Part of a small language model's weights: 4 heads of 64.
MLP neurons of a small language model. Each row is named by its layer, matrix (gate and up: input weights; down: output weights) and neuron, and shows model dimensions 0-223. Each number is 500 + 40 x the weight over its row's rms, rounded and kept within 0 to 999. Numbers have three digits each. A neuron's up and down rows have the sign that makes its largest values positive.
Before each neuron's rows, "fires on" lists the tokens most often at its 100 highest values on Wikipedia text that the model never trained on; "fires before" lists the tokens most often just after its 100 highest values on Wikipedia text that the model never trained on.

fires on: "==", "\n\n", ")\n\n", " |\n\n"
fires before: "=", "M", "S", "A", "P", "E"
L6.gate55:505545499479519530492517578445517558498492479488478559523515517513528440505534445463509505523516480520481446570436515517477499465483525473530496439459460527461486480471487481496515567559486453521499545442465424479527509438402508532530517545417424450504552470524506499453533544513547520500539431494580478572461536466520511418551529501581507506486466507465502572516557446521576402515518494525489509448432478543532449518475492505493479472456483527532452520541500488443534451447504508452528459487535572473441561469450531468513482598531516534551515580454498467464535498629432477468572455488499448493527512531493413567444455520551493563484541530524455486479485530539526502481495
L6.up55:508525422429426454467537511441519467597535529541524517547474488498496508479519518561526518453493507588498451505493471525497462485536487502444556531492503518519503445518534391494456543506494499500536461488445481503543500501487527538489564437504468460481487457514494481522507467531486528473500599475431608515474479477470465497525523549507525493509513555549560441570545450446572514526435482464490514494432513507549439457535424505413515464495594472512499509528477488532522505566554522506574516531543467475449499489502518537519519435544444460489480548512558542390507509491447477397422464467540504457519498503556511527539371561458497456541500492495469466473494486507542511510554
L6.down55:499543518493488554488501577486499534564486487484462600607564485495525419428594452530486496476493542543510460558473504486506497458458514534528504458526514525437499489527498540485454555502465463582518529492504462473544455502413515476495459534397471469542524495477520506395515510508534576507458501466553490523552558471510511485464502517533524489533482537472509463552554404500508413521532479517430506453445489564555499495518476561460512507492502573480457534512489523484476462487530472483496496490509506515484566465479492507504581566476518523529491537456473483499534515619426439404567433482461473481483468567520505517451494512588497519537475472468436496507581412481505472484495

fires on: ".\n\n", " |\n\n", "\n\n"
fires before: "==", "===", "=", "The", "A", "In"
L9.gate91:499567479413515572527468485537489457540501457510506573486449525443563503447511548516540474563478519486525501507471502570523519532537478547506440445563502511567515472517507428506442461488509439507530390477529445454564505429458529519547492430493504516521444464543484482499572506532502522462497565479430484477519486545454510516467495541531542424475460520538559527433511531417536535480511542436484527451466526543561567495537516445488489497479539553572588473457504460488482492434491456492524500465519534614513445496519534521468505466522480442547501525426574504454508535533491516450485481506506504532463397519496461464510413530429534494542517564514558424527467464487495510508505
L9.up91:402540444484481460503545511448492461532475612469447493443495547503525472527563517543484477460584533461565471502450512483516444513519557530522490465552491486530477494550474596535487493470547476560561512522392506536525535481477488581497523534501547491507528529494508550470499531503515490470495397547506534435466476525571462415522530551446486520496510571537538500501414557457470506441577504482493470497536470518488466535451469550551482497475477499497529523467480453472539497438552482477523455534456461435531547493507539500426498557536489541560496478562471516517547470496473532449555470511515391494478456521526439512508490532511523508508531536440556399475459443464470512567435
L9.down91:503440470611471515519496503463486553519491496532534500500520450538508524451472468424474804552454453550518533482516512499528508458458499472451464500501528500461510519524471452517519538554503504511500551522557496496422477503549475467538472521547475447504531469484465500479496480492483517509483527479519452534545414413453416556533501445508516513508493491506465516497495496560527496509502459537494487477524427486465527481477517577477473570528512482458505516521495495497522540543460481530515562583507490491495510542492482530509516454434491451451521485524466493552467537507532476518434515470498597408489511518453516537470510441496499461514487468549506566496504541463496478482501

fires on: "4", "5", "3", "6", "2", "9"
fires before: " |", " (", ")", ","
L4.gate28:550448498479519473477526447482537536514536518420474508533470544538519488464466552514492523519478491556506545482529514508509524448492546551474576497515497539454490558401502466537555621463499534531484481485527527501469415545464498452504469439550518561513470481499459452534489456506435455501507520551553425530497422448471556523515415466501466464501507481417434464513564490527458486507486539480422482484465513517458454484540540496459443529496511497485515550482527535516473494523531443494542510561506486515472390524548537502482580497385523501479414539490452450509513548521521525510553492564477583558518534467439416481527509508555472535503477476584482494523582540423452469524527
L4.up28:506496549481590503575546571531468490435465455520576522504461518521539606522552492503497526477503460587448503513464505519459489472467495528491485469487428595537538464487501539562474513491520491465429510438421496523503505482436509493482437483555580494507445520537483536527453545505461552497496556498474497458480494462488453586555492486550487483504442539496455555405542557442478525491480561547505482462477538571549463483484508455488450487556482475536490510477422499454510505511501524415537512514512481543536517414500526548489449560520547464546408442624535518464550421502507476544599513561466497470486465486523476481468487499519507525525457513503506495523484492478426512558482
L4.down28:488572537412475535516508530550465498523459473592483521443481500449519473527583567531539526506485504580467534522496532526497510499485466515467478408427421470537557493478500546496492451532489424498526502517486551502485493508568532457475460486468503487538460403559490559544494563505450535475486502475522576489469493498470469550498481518523568519474397467488485501492472509454509470489583537459515487566475542506576491601482562475462493489543448504484470514475533464506471526520479513459463486486498537550466493433480521482498563534526478475580460487543492511433521489544488437495468544453396545475513461532548533407497512449474485552491490472478577606480503525536443448591462

fires on: " |\n\n", ".\n\n", "\n\n", ".", "|", ")\n\n"
fires before: "==", "===", "=", " ", " The", "A"
L9.gate369:526560474490544517502491531578520492513440497528523548464510494498534432522521531556479466419545513490498481525517510551493431500522549547539479471489582488576427458527437493472454513590571469486430484518425525571483577440500467540490522488490551520533450467459531517467440577527545483547508493579447466503459447560445499467483538432443581472479534540511526522494535513472533505528484535511446452494440516483512443497479520503564479493486502486511498457458471446506457476462503464503446477521506598569531522578429471488476509521512506508583487507559434538503465454554498466484532441522498412478527459558560469583485508500486536417541507508484568448425560491461520513507525
L9.up369:528510522489445470458452473418522456447510569549510558467530461491548500532570511527498425476460478439455468461527457511500451550564467537531527531531523444514526519502510502538519400477438440505511442493538485578522473465464508555600510409538531438450493494579520581528572516509549558436505573516459513534482459542517487448512534552458493532444500509512505472445505498418439510425486488513510482493445564484541524503471568425464498504433481498552528509473512506494503464539488471487466455471529554489487490476491525538433515513509494538560573559528536514487522481533507462441548514502539396462491451429500533538486511502550532552476434516468542452511550542449491559489560
L9.down369:470453496514485507507514456496492513521494499527535454520526514529503535462441478435479799509523483546525524488483486474500570455484488429500501499480460542463533484482498476484540509493495551488509544459480521449470511504542488492412459517508464500475498466468470506500544498450466533537551482447494482439501517421497516594515471469516449524542561503484530520516492528567553541521495471535518504560524461462464504488454465514469464506558516536479465497606473542502522512506481474512557504511464448498445502504513530493551498482504537483384490424440494469487509534405498552546432510520507620500503524540448491511546502474517496506487506471528473566522489512491527457501478

fires on: ".\n\n", ".", " =\n\n"
fires before: "==", "The", "In", "===", "He", "A"
L5.gate290:567450508472490519496491482478464486514551470438502534447476529538449482472532423498558506480430489508471565503510503512495511588386478497492545441523504449472467553506538555518523572506491535535552510576509485430529469476491479491535504479540480494515537488487553496556494485553510431536515506513526489604503540539482461461591466492491511547437580473550505476575529511490496380548480473512494509488495507524494407543530474493507489475495442532468498503529422492425496502425502569470515464502452484470569537504565497489473463486487532579529448574475563548441509517521465437506533441505485539442520555538533469524467487533510484553485489505466526431464545584418532435569448
L5.up290:500455481427502542487559432547509507440531502456494497522476490529511494484520528568553518475491525455497476435574493564477468484469540451517564409490538428518580437520433529482521467487447464563455408482524456447512550479479539508535524502568594444404547475508471459438512547513474445488442420506441516509464490495522499456456521528507571514525460489517488592521469583454644530565499458498477535495526483493600478524421552504501453492498571473528582454486477507480540547481482486509480414495461441560509502503506555494476510503508455487501500486490551484537509520500492548505516529496434501555554500489507477537463446496477438514507501477491551500493517501481485501560564
L5.down290:541509437405511459453491499484469449484503514473534529414529495513479554459539434561517364536530442435468500497470462523520486533423437502478511503533486513436425517497461507547474596438476509485536458489486477513539517520511521501527505479537512501523517498523474487469446529490506428476519559565514483556520520479487517406532536419503539589556580542490509426546503550478532422528488524495489498517506518467392502521564450452469528487471488549493514486408466507466527534479452476513490493515524526504523553487580558476475505507555394498545472574494539501528473514522479553475526416513495463543524468556549529511477565520529505555438522529491548443553502537468460506565501

fires on: " |\n\n", "==\n\n", ".\n\n", "\n\n", " ==\n\n", "===\n\n"
fires before: "|", "===", "==", "-", "The"
L2.gate458:545481502494536443478536583467407474485476484493492487552507540525475445385543484461533552527526487466491506486516525569483452492489551499513471498508484488484496496427487485494498454513452493471506490486531514487471508546553475567535453485535496551468471530608523516480537481466424525554475479523439433570507541523550505479502515422492520451555561543548489585500458503534565492510560516485534526442449491544533536521496544563509545541520455605502556467530501519501483474440431507500448473549516539497512518469435503510424455579501453520556466496530464544616475502420442450489481436504443547513459535512473517488479481493481462466430501517443460407550435489512467533507578
L2.up458:534467521430454520518528499529491521560518533512497506473502536476490500546469522560544469459496512540525522528475490542552498531433468517548514442474493440529518484450485490463513517521577512499540481467627552551479421382517467526445473494531534522517510518400548404545551485440462501415437523474411554435504532561460499499468491466513437456486494513476529488531520475515460473509479509596448502506573494552527483537516530521464484523507485538516497483575512440499491511441486463423519436499472448499518463503503510478446546518481501393465469473520421471426566590521583507544501485502556507513465525462489474524479475455545522441489463416488547517474561459509540521522532
L2.down458:514496519452547496507570517503462502518468540560513499526596518492488507456476357521480393533444470455483525464481511491511475449445529557500410471618503498471517516472490468496531571550496444579484562463472497552480494501533474447529557492485541534438448521565465501446567531459473453494426509549525521550469504489526516505475519446510473436476559581514494535501474532430507476507578550511482562441466458528474542593489479565476498560476496498564516470515514502471534544464491489470514462510488495469474495552474556505479527546543491547543490501491471489548503493438534505496567386497453544514466448471467511462451465491487470477423500524556501400507446485525512506518451

fires on: ".\n\n", " |\n\n", ".", "\n\n", ")\n\n", "|"
fires before: "==", "===", "=", "In", "A"
L9.gate128:437541479512523487481485529501479540501471563485481532496457562443478494526598513524542475483487506444465525458526543514507496453479567431546532545478516457495485440479506537517490510495435463478513486539467556509472522499414456481524581490475541503464591500527499432519503451499536518536478469536470526516472504516469574449481496555484510451552507490468484403495483563445529450529480440404493458500542499449526466561481549543482542437429518493547560486500524479513563480487478444425463480520517534471526518461534508443465537544512512522567563529468426477455585500597558461435595518577496476579507460452445550537495448565579423484549533512495524492490501518458479525483525
L9.up128:542524497528489508440538494552473433446596445489562487508507542540508556481500438491491437469510474502534546530502557491521527524527464516521509478509487444522429523497459519550393550486585480465422498493462487469572419526494525536507537503540527478600556432463489550509473514528561466487441468528474408455524535532471528437501527519498505417444469486543529529451502488380540552508513547526492570538513547434518561501436531501506526445491449546531470461403423450479483530419507503519498523495479503534502528457528517514483459514492473545560472543474454458518463487531593455504492462479499464511547489529491506488477521555495570545498462527543500523439525471529408550522520
L9.down128:519501520493493497518475470503493504529515496559470477524525493486557471500454450498515819524471518499527510447478464474477513509504499477484522515515460527515560509515459506522473496573466528485568483537532521489507548495514527504469466514487477542468497535552505512460470526477452515534470491475500559497470512432508491585516445491478500517564491401538469519569479442567482481488484458508501499472452404507439508465517469473470502510496531511448510521582503540530507493577514511493503521508502470532485464531431510481462479505482508511438506416474518550464484537470409454514429570499507596526491482544528471520480495420531500460556539451513522480493473497515490453483505

fires on: "ect", "ograp", "istor", " gen", " met", "olog"
fires before: "h", "ical", "ure", "ic", "er", "ural"
L6.gate181:507568459533464522515484524488477540500531507489469545521490517502482548414474463470502527475531551520521510483554494592538530575581497543556506451409466581473504508520593451536515523410478457528479467437508429435503495500475555518448463483548512511524440511457528472516540446486478493485439515423528429517517487541505486519501512511551467480542451468461594500520552497454597490481467540461540505470474429503501490526552471452516548461469477511443506493578564509512483506412470490472541503581502498549497519476496542506533461454517542498461382499530534434462543475448467453470569523554478509502476541483508445559531512469530567497490460539494465466455392522551467468539525
L6.up181:527555447536545552457489474534480510475517584491486470451487503488488502460474494504465459502571456480519516577542496520522539572558538500524557551496474508481541535539470513622518454537559543563556468526529473452552476480507466561499449464521516496484533471441432518441495475512559482421537511507412491486464477558582513480449498518525503439527476452439485456474510485506519464539500583402487451556453539457472479547525562505471477546501559543489490504426516469582492529526476569481526534460511469574552447564543519445457442462554550438540495438486475538480503428498500532553538453554516446483495487442532489491513521504517479414532454461510556493462468459479484564498544
L6.down181:483518467487581553440482531519538477471514581485505462541484458472533479543467519570476479436549488479422464526400533558526479506467568531493538541523541486515542491524460449528526489601551486509533533505507478502548493522554437469484473558472551496441529487525449491460529531469487460486569502553481480477437463447497526479452429489575478491516482592497458434475474478460503492513463504496467539580538568439451460449533582547465466563492543555537413472472537459466520528568515540469484533430505505504543438602536488469483499455560501482566554449483516518484466480526491559540489465403479480514523470495510554543441536504519459467456466497464587501448505494458495507469481

fires on: "\n\n", ".\n\n", " \"", ")\n\n", "=="
fires before: "==", "===", "The", "-", "=", "M"
L6.gate262:552561473464499495508506500495479574566490510449480519500513546403488518469452473572468515506475541595532462470510511578410427539461547488501472461500486498464538477480511521444450521472515490487524476524542520461485532484496489501535508466526427589443520481491566487559485484512563510485513516497541490504440556476445480486539481466511552489437464512472534488442541489549535444499461531459489578533540500519456512497435455510501505494492474538545598547486498543506517482347520494570529446571444471500519524496573504473491512583487511454563491551476504487384541509491519472480482483542519569513422580556508430539489512477484505458422489520519568539419446540483482514506504
L6.up262:452438505491502507501529528529469545453513444398520496562556457473445516505473505473511498479552544437440473561508479468480469534484602478470490482478503479443496469580463413509535502568493534566505516479472571513527503461488500503551474489496534456476456521559453503510503500494510485458484504578517477518527504388582470548506500440494545542506533526507517480520489426536457434518531459490496537509529467630544416497429506544477511496528508523573528461551489522523504540498518493461544460508498530455599505510458531490537480461511464519548596451546497510419569449468466514490474440450509561524508516520513561479495409492492417583440454530509464478522517424554507492482502
L6.down262:514505473437519546515533528507481445545465499488465582473555483462470507479555397572529416508461522522457432504447450495484503454484561521462489527485470489482524418495523459580514488483476493606502516511503501534593536475470524505562489469500501484493490489548506452459525504518524441481463502495528511472499500412509498472517507456492481510472544513489525543510525469459512553515588436493481527365500496540491474574520454569496463475500489535535421535479497513466538407528533482535567481525507460420511558496446578512487527500580440563544530514542530514528510392584516499433525467471530413519453478509483501483491458511561461597461500537568453503534546478504501493487490

fires on: " fl", "n", "l", " June", " July", " April"
fires before: " ", "own", "ow", "u", "ood", "oor"
L9.gate102:506506531514543517536505524492468548483468592489475575561489506557464571534568524435437479445522551526508500492502545563524527490502480541510486498473494489542470436483508471549456489513476476444505531468441462483498403463511452571518514483490536516464494585597466515452428519520506501420578499462518560507461501489482500479534474475493453566534579506489517549509501558513444492463511432503454489515454465455585522497524517495504486511457584427496551481565488399501467518458537528558445475526552516493478530488495550538455462507482458449492593461485465509542546506500445470481436520500496516529480507503437457530455508530520461460542527555537592502422514548491513487557370
L9.up102:465508521438498510540556524483473474464489476457522494524509583522513481498456485529494484530514438507414481417569525475523503535485498503508572407474468550500455450520489453559446482550487516467505447478505522508455518533463486535476459501489506497518498474535476487536507452478454508556587454538486543452499458520490478585581475528444470452501533470495556526512449556543473501493529522541522475466499476506458499506429481463489503479477473471506550527487518479545537557548491452547522498526551482483403484565564515452520481454555481457434506563495472475512509526555439421519447437504452441541435455513528547473526445516520468581550560515498687529473512472581437535555489
L9.down102:478462532600571470485528463481470509388493435501512530476513525579491536508524459548466457466503510529418555494493450472469469465512502549471555461447440458557505498458519467451479521480462529527519484492525555481521409502529513558542437544458589505443479530567481485466456474482467497488489528561538572530518543440502502456475476478576463568474519512514484563471514523469540478488486446449509522527479513506567520534516480556545601536497440566521478493451504445494504511396483506492432508565462481536531510504409516558527480506472461511570543479512496506520525511508546556468447489486489488517493467495506483558454516450582583538478457569529389484494519541433525508490447

fires on: "\n", "°N", ";\n"
fires before: "-", " "
L4.gate95:486490572537490585438461568493521580450508469475478521521473518466568412526509447506472514532529512491492459562489462499506536445500521475476481497448455523478505417497515598535500558502481491538553445379409453512546473460519443491498532491551550452510600509453510526517488477494527460467528458461522588565481481480409498465543551580511477548499504487541465500527507527543537566475528463489468489586493444466483502524525535473475476483523572571412464560492507570516493484495522463486551478521527511478567554496539477511528551491470457497517485474442581476458428468539411504481488477524460490502490458513516483494490508574510529504549574542514469537426505474486512461515430
L4.up95:433474458531543476478588496489533509531490495567457421520461526506434558496509476486488504520485539466533470506510485563467542535497387540512479537527490449484558503545519501510508562545510516496510456513524467467464407412533563540568478475540547491498451503527530492549491504450516526418492498469493547558594477539504469522489466520594455456475451456557510514503439519504485529475455571480497493514578454480512496533578549542476493510477448539484462518575460459471586521436492541448582456511461451472481590500485394489495473543468443532544538502525438433505504456478462492507547488499506502488482434577474509541507471444493500552527459544564481545545543473471536504432477
L4.down95:454537524515529491456535497550552471484465415487465570498523543556516503564531512535553459477546467487412426512512462543576512466496479532499549503474452435558425478504511528532452558536493492441493549469520481515413447484415552491485614513490495492493616479493520545493472530484511602562490467503522583453515490544466511504481454499531483536506465470542506480524440553577471452522465472464465465540578483484466477494485498428512548492500463496476484474518615481464520456481530487538543545496544512458506414492499423516524471485489486444485457551432435521493496421472556519509486549544463545538477559468529538502487475531492460468508531515411535465462488457536473527549522

fires on: ":", "',", " /", "\n"
fires before: " ", " T", " M", " B"
L4.gate161:462530471468417466526513554476480449478509422447471512508476533560501477483553522510471524463485430521513395534552490493561542526467512533460507475528488509503520455545574493567475540545489523473462467481523448432462480507503452558477526500478559469503427528452497455559514489521476465571550469436508513458572498457488534469551469517523463592509439504553513548539476516519480495466586485473518497469504435487568412549542458514510542494444447540488511525493510573488482522468483558503522484510487537478476526476482466509560408483437530501520472488526462539468478483488457488457497600542493546515527451488502581429485459403609482575506491503483449415460515424519569530503495
L4.up161:507576527492436493501572501440530533535455504443553540517499594516476457492416529488489539442478527484445506553494469465517569499509473508497544509535459438458399413485533518496464496535509446483512609436459479413565509499521447495527538408505526466490484502493491485530491539476570518533554513469506499513505490488528457512505526566487503471518536471526487543476520573510507511487468535503441439489537488528515446443514504556507521489500469571456497517466529474506482457519502509471502481411598499466532537549485406514529501523487463430424501497551568486508510513507447533496491544495493493534511509454515475548521389514495621506447519571506503510373475462451446481463442
L4.down161:480538437521505495514496542461529411478517464438495516544488550473456490481567509542518591483521508496504515455503486543496538462493423501412507552479484350474412521521521469504482479514475544532621493506543471488547548467508512541498554516472467481527536491445498459437449569437523491527512569489525458510460450521480474451528510516518577494475504468520534473580461447487509483513538439475489524544497489570457430509441484472509540467500457568522528485445518472515458536486479494541484556479578491516566417549522481522491507425529507410563519545514482503553486455461493531494497497490568506515559443484573545497453549419542512489499559475450484448480523544522431517553555

fires on: ".\n\n", " |\n\n", ").\n\n", " received"
fires before: "==", "In", "===", "The"
L5.gate67:469488457446530460508518580503496451533518503495438499477492514505505498506536472475477497485526530506536481458547491476516531538431512589533490435490471519502460456541403527482507478490543481555504518521477521496528530522534560551544534479516472474478508505545561528485564474548530541451540517536522525537561501451469531480514394486472566478464378512499545453488575590490494462514525472491484519472472530489504507512452470544465488515440532489562468456469456459528447537379486495502529530578528575489479520458519570431527476539430434541558462474484619539470462497494528567523496453517420521558431521549454485446401451482484485488480515506486502449436530479589502469518533
L5.up67:533505483495429574415450439582546411467525559462531440519445576533494426504494474504496496513482578529501547505481427554523432471481458452511550501489416479526538475472520456515506475558388534526462506470490559534485419485517521490460479486445560508487525492498496544534580496418445520511438504583447494443457541447455487476509569489485490451472462542481532520505509539489540508545495495528484454502528545551543497550481452570462530482498458542530492484528449503494517447491535571490552509480455489473525522499457525548499493554561489462534582555454490503511521431518468502513574449464596507485560505492488500586514457508454498496529529498506495460443438516550552437485502
L5.down67:496490519466558480483522506492470532526539524473507514479554519494474504490506437524523502457545539438519508448567511487456481477498511611512567430508490444541521545531496514541460491508407534490552500452470482474524504476500583497548530446510444489414483571512470455475540486543482470513543489582492481524514519508522467430506562533498527485537478501494577458559517459535493489504549483476459514489469532553573476558457455444427499502500533515576473528402535519460436470425518465496548520602562511494458503544492545465539483558492485515604521488531525515439414471529573452572561417470480432491481470544456450489438492496467482493444419545502510478413493472463519527503534

fires on: "\n", " trans", ";\n", " spec"
fires before: "-", "port", "m"
L4.gate221:486528506575571502509464547594535467583446444470451461496468455464605511501543545419487487497492537449392526533455487470553474488519504528463492537460442456452472495511491579512465541471488527490495487472509438458509544470509495514536519511531442459463472486535531451559491519440494516524577444486538557509478473456527564437467465490458508473516502613476469534554518504482496442463525503505527543476498521443545511480508398521483479498446492540520514470607474443453444519454524554465485548568502473518533556408502504502490518503451541448517468569508583489500437487509496528511547445483477467526474506508493481488494518546470511499544575530507452460455512569525383511539511
L4.up221:478496454565455556479494458441534577564484544429535499545524487572465528497404516510479505447522496491459497493466437522534470564525458473483511538495499525542507497468504554537521479435555559491548456478418487507520476477481531549501507567497507489512563473543456522534437478443603503447477521474479535499424479513454514495462591571521414541416532479473473439497535483511562483469545505504514511513517488449537455500531478497519464468442532444501556521462481533490497496585484509480588557466540481506444572472538509493489583511470566529461440514427475422496552452526485434530488529468452522553465436459497514496522524481537557566520524532557509598534483521450510534486458
L4.down221:513565457488548550453521494518505531542442479487488508476529454522559493540503496526571415543467541482412537457440497488489413467478509463498494555529468511539486514506577534523540472413449476496522522485448525490504488478511581548483534456461561443481516492514528493496446509442528598534503490534501554515397443530463506514441505495517478493455521511515447506554480474513568503500470607470578487478498572452455482595506491570505456450489500477479516446462509527480519510527574509505488572439457499506508446442535482523478465517480497463482444558492515415502483453512518499451566499470493519512514483450511559481595513475465487589552619534541496464446521485503412503543470

fires on: " fl", " Fl", "fl", "st"
fires before: "u", "at", "ood", "ow", "oor", "or"
L9.gate215:586413461508551482545481513504463470454472463533477489475525488495577513478545482497509477454449476454516522475511461412564526535492509504452494469524511516505497457454550463611509544447504576513473434447500501462471451514543553517499532551413487505458470564518579447499536536470498516451589535575500521501512539560576502539488545558492445517531527534486539435557500505517473542393502483536491521517528494483525573483519443494508579501476456436565543551457533504553441542499509539451487457496408523460499531579549510511490453579457454425448472543481521474521492482503542492487468522547515545443426474486492566494488483462482436503442476545464515452538525524532471510533468
L9.up215:579522513502537488542499427505487574454424488504433537544536499503551481470526438571495504578464502517450511413555543493490513602554499479486513506437556444514465504471513501512478501513511518549425470529487535477543483484527514595488447541498502478487463472471529527478493449400578511480490464509477481497522538479539473512493493458426558550481529448544516438504459571594490484416540493563503451469462479526484557526464425487474548470444481538509511552491482473531465621473519433536496515569458444421496452543524553489485453577496512522496523537512460496478509470578527472475489520462498427471498465436504521468398543466532547511508511461512531531493517450484563503498479
L9.down215:448501497499513516559462445559517523450564558481549584479530507492475541574532411595515517527403480522473481515518537444478391493463470490431544462482502506483457504488486477474501554588479414480467496478438566499501468515486477574497450480479577484510494494483463465495497487494630529488511491508539553495432471469402484543514556487486443470502477464493488453515532533478566520447462450476461493466443513477543455509501484526496469508480518514488482554511527512576534540491528489519556567501542562447468500516505454463516490487618422546493562461559408484542456445488500532497533525490479463526477447445482487493535493515517532554523476552565576451540493538519490495530527

fires on: ".\n\n", " |\n\n", "\n\n", "."
fires before: "==", "===", "=", " The", "A"
L9.gate301:518520452465448509456485539485545425572474545552498511432487462485529476508495468566525480450488555482507470443427444506542464568458531511513491504517480539576503513551488578493510486523527468560461403538538516538494521482466516532487542464468546474492489464550480436443545536564536536481491449462401481537459553583465499461510478547525551503489524530480480515463476553408526530490454551411494508461500508449564545534460528505504472503512582498498520451435568485575498498525522493505462457453486539570485429496506545475409491481532494502539452525531476463443532523564533468515588460501556467473456454514506527542477503569458488524518475528522593519416539448432458521477525
L9.up301:447534474506490472542543511547507453488501511483456633475504522450481528530506583536485438479438552464457553547554524515500445496520466487514497485560578400512481484528394511518464500497519464462518507494420575530506485394512496526606509475492517548449503402524474485445488479550523480508513531448384542499441438544449463451506524531504522491477532508504465466465532533495479499533480533518520508480480478491573500562507485561467461542469505506526555574425469579488544456483527504556467495476533508521439534513513520513478525494534485491539494568530509463537528505542485478472512482488571470536487366475521554555450522472505450517445498480474514454405541454508526517474498
L9.down301:529419542516513478525479473496452568475504482522507409502510474523492511491473491433492786502495441513538483510487504443485526514467517498534496494466489561477527479496497487478517528512481529459473518505525460508485542533501503481440478539507465504531497553490517481508507485455432507540506515544576560516564504433509528580512460492479492518493448488473550519520494447555500478500504492546516509506512421518458515483508501475502554498512471512500438475643488476464442529491463508447505550526459457445512517505488476492567500473461526515403516448471476553518534497445441567503429561484438569505545569463483460472524520431491533474506509490509454516572495518521458500514513

fires on: "0", "5", "7", "4", "1", "6"
fires before: " |", " |\n"
L2.gate510:493407453432461578536536495527505431516524536556520560447531478486491440484536464512552554505503546448556515459506523432505509454508548498425437460473527449492528486488464452536545568468544450551523503469545493509450549471537494489508482494477468453490550487454558490499488496540552499498524511585491456450493460518533551492507481481509457455555523443476531532496432466508509522423564529500476492424483553515442472486580426551473421495522461520412499548516533438535434526545475509488502485497441477610492446469520540527415531470484527471504517514560527490559447481563488529503554514536475459448514495510512537454570492528448429561479463498511446452494551542521413482440535
L2.up510:548455473492457431450475522451528577517589491509493508507487543508514495479493486488454536484489499494537548510607528514456501435561407429583571470477569524503466499538522455493583537506479502481508528459519529476473513512504561460547540451462508430429485497547502442542504481464546506455541474504480475541476427477450515511543443457518484543571448498457440463561498507529490435558384535518490477531449444544457539496491515477520526564542502497508501441514492508518508521529469523529470433560465505451455475597453465466512515427414453531493450535534490512494593532503560543563478445548491553506434462467504490449495499522546540486508466525517488470491575524497471498428544
L2.down510:459517507511528539504529478579446501468462493503514541500470442428500405508540508470547563508533501518518520549430475476500505541447488583435468492486492497503551488452444528561473480536528499504518460545422590474517510488553466499454484521537552559592473522452444600473482508532465477490504548524551615527485593529515437552467515565520452526453488435503498488521522498461452512459594548511456553489475603521513522599480535527503394414463509503516505530544482467488485484478512486416512512456545522515536499464499534485471463497571489473448505453467528491503462542467505425475530538468467450498514485504528491463526488502493500481478437427460509560553480441500491491550443

fires on: ".\n\n", ".", "\n\n"
fires before: "==", "The", " The", "In", "A", "==="
L10.gate354:480524502474460504510514510486537506433430571462432525560480517476483496504566532590473413490505549493484505522543445538431480448539507550516519441518532472515518504489499492527487449453496493515509446496468464417515469470515391502544480466508536509521558509460528459554484455510552464575550468518451466551472553486491500445492433536572570517466478523536531433438493501474430525508462630491477522521478567523501527499439454524520560432496542521505534534480423540466474483489549485464502507519483508552468468470509526528467534513498487503565524547475498455592510464553518539454538545552441458586457494529574455401445461547452473552503487505508502505474585534522551458534531
L10.up354:511533501419503451469559537503458497568440549467531528485527561480490477511523521541538487466488510473484542555505551548450507499488549453499448463466523489486439556439453528551551492471515460556483515541476509521507398459466507516449535457471559560506475445522568491489506539534534439462461456498534536469425539615496466401507494514497554495480534518527479557417553428408482415555499485511522523538509516487495465513509518538540463497498460472503481527470524409502507511419464556473511464440495530538532523541512486470474515547451474573521490509512490493510484518528563481506571436513533441496462463483461482566434426564578478587519489526569479459529489508568518569538471
L10.down354:556498477494492528471499478469536537510530480534492468475522487520490481457484521499528896501482504486526501475498494506521494487518483505515489484485499527475456460522474459534509486586509459489457486487531496463449520449560516514525458509529506495542476558464458549474486529484513534531534504499451523516493400457504509546536471527518536510540488433563549500511460524525485455468491520489513492515476435522471551521486525500482532515517563480452483502505489505502511458535513558503514500506458497488496499524480463452528499562523545469482491479477464479512491479500465538505461523454533606517505481484469498468545520477513531445490485461499508522490510522534474442468456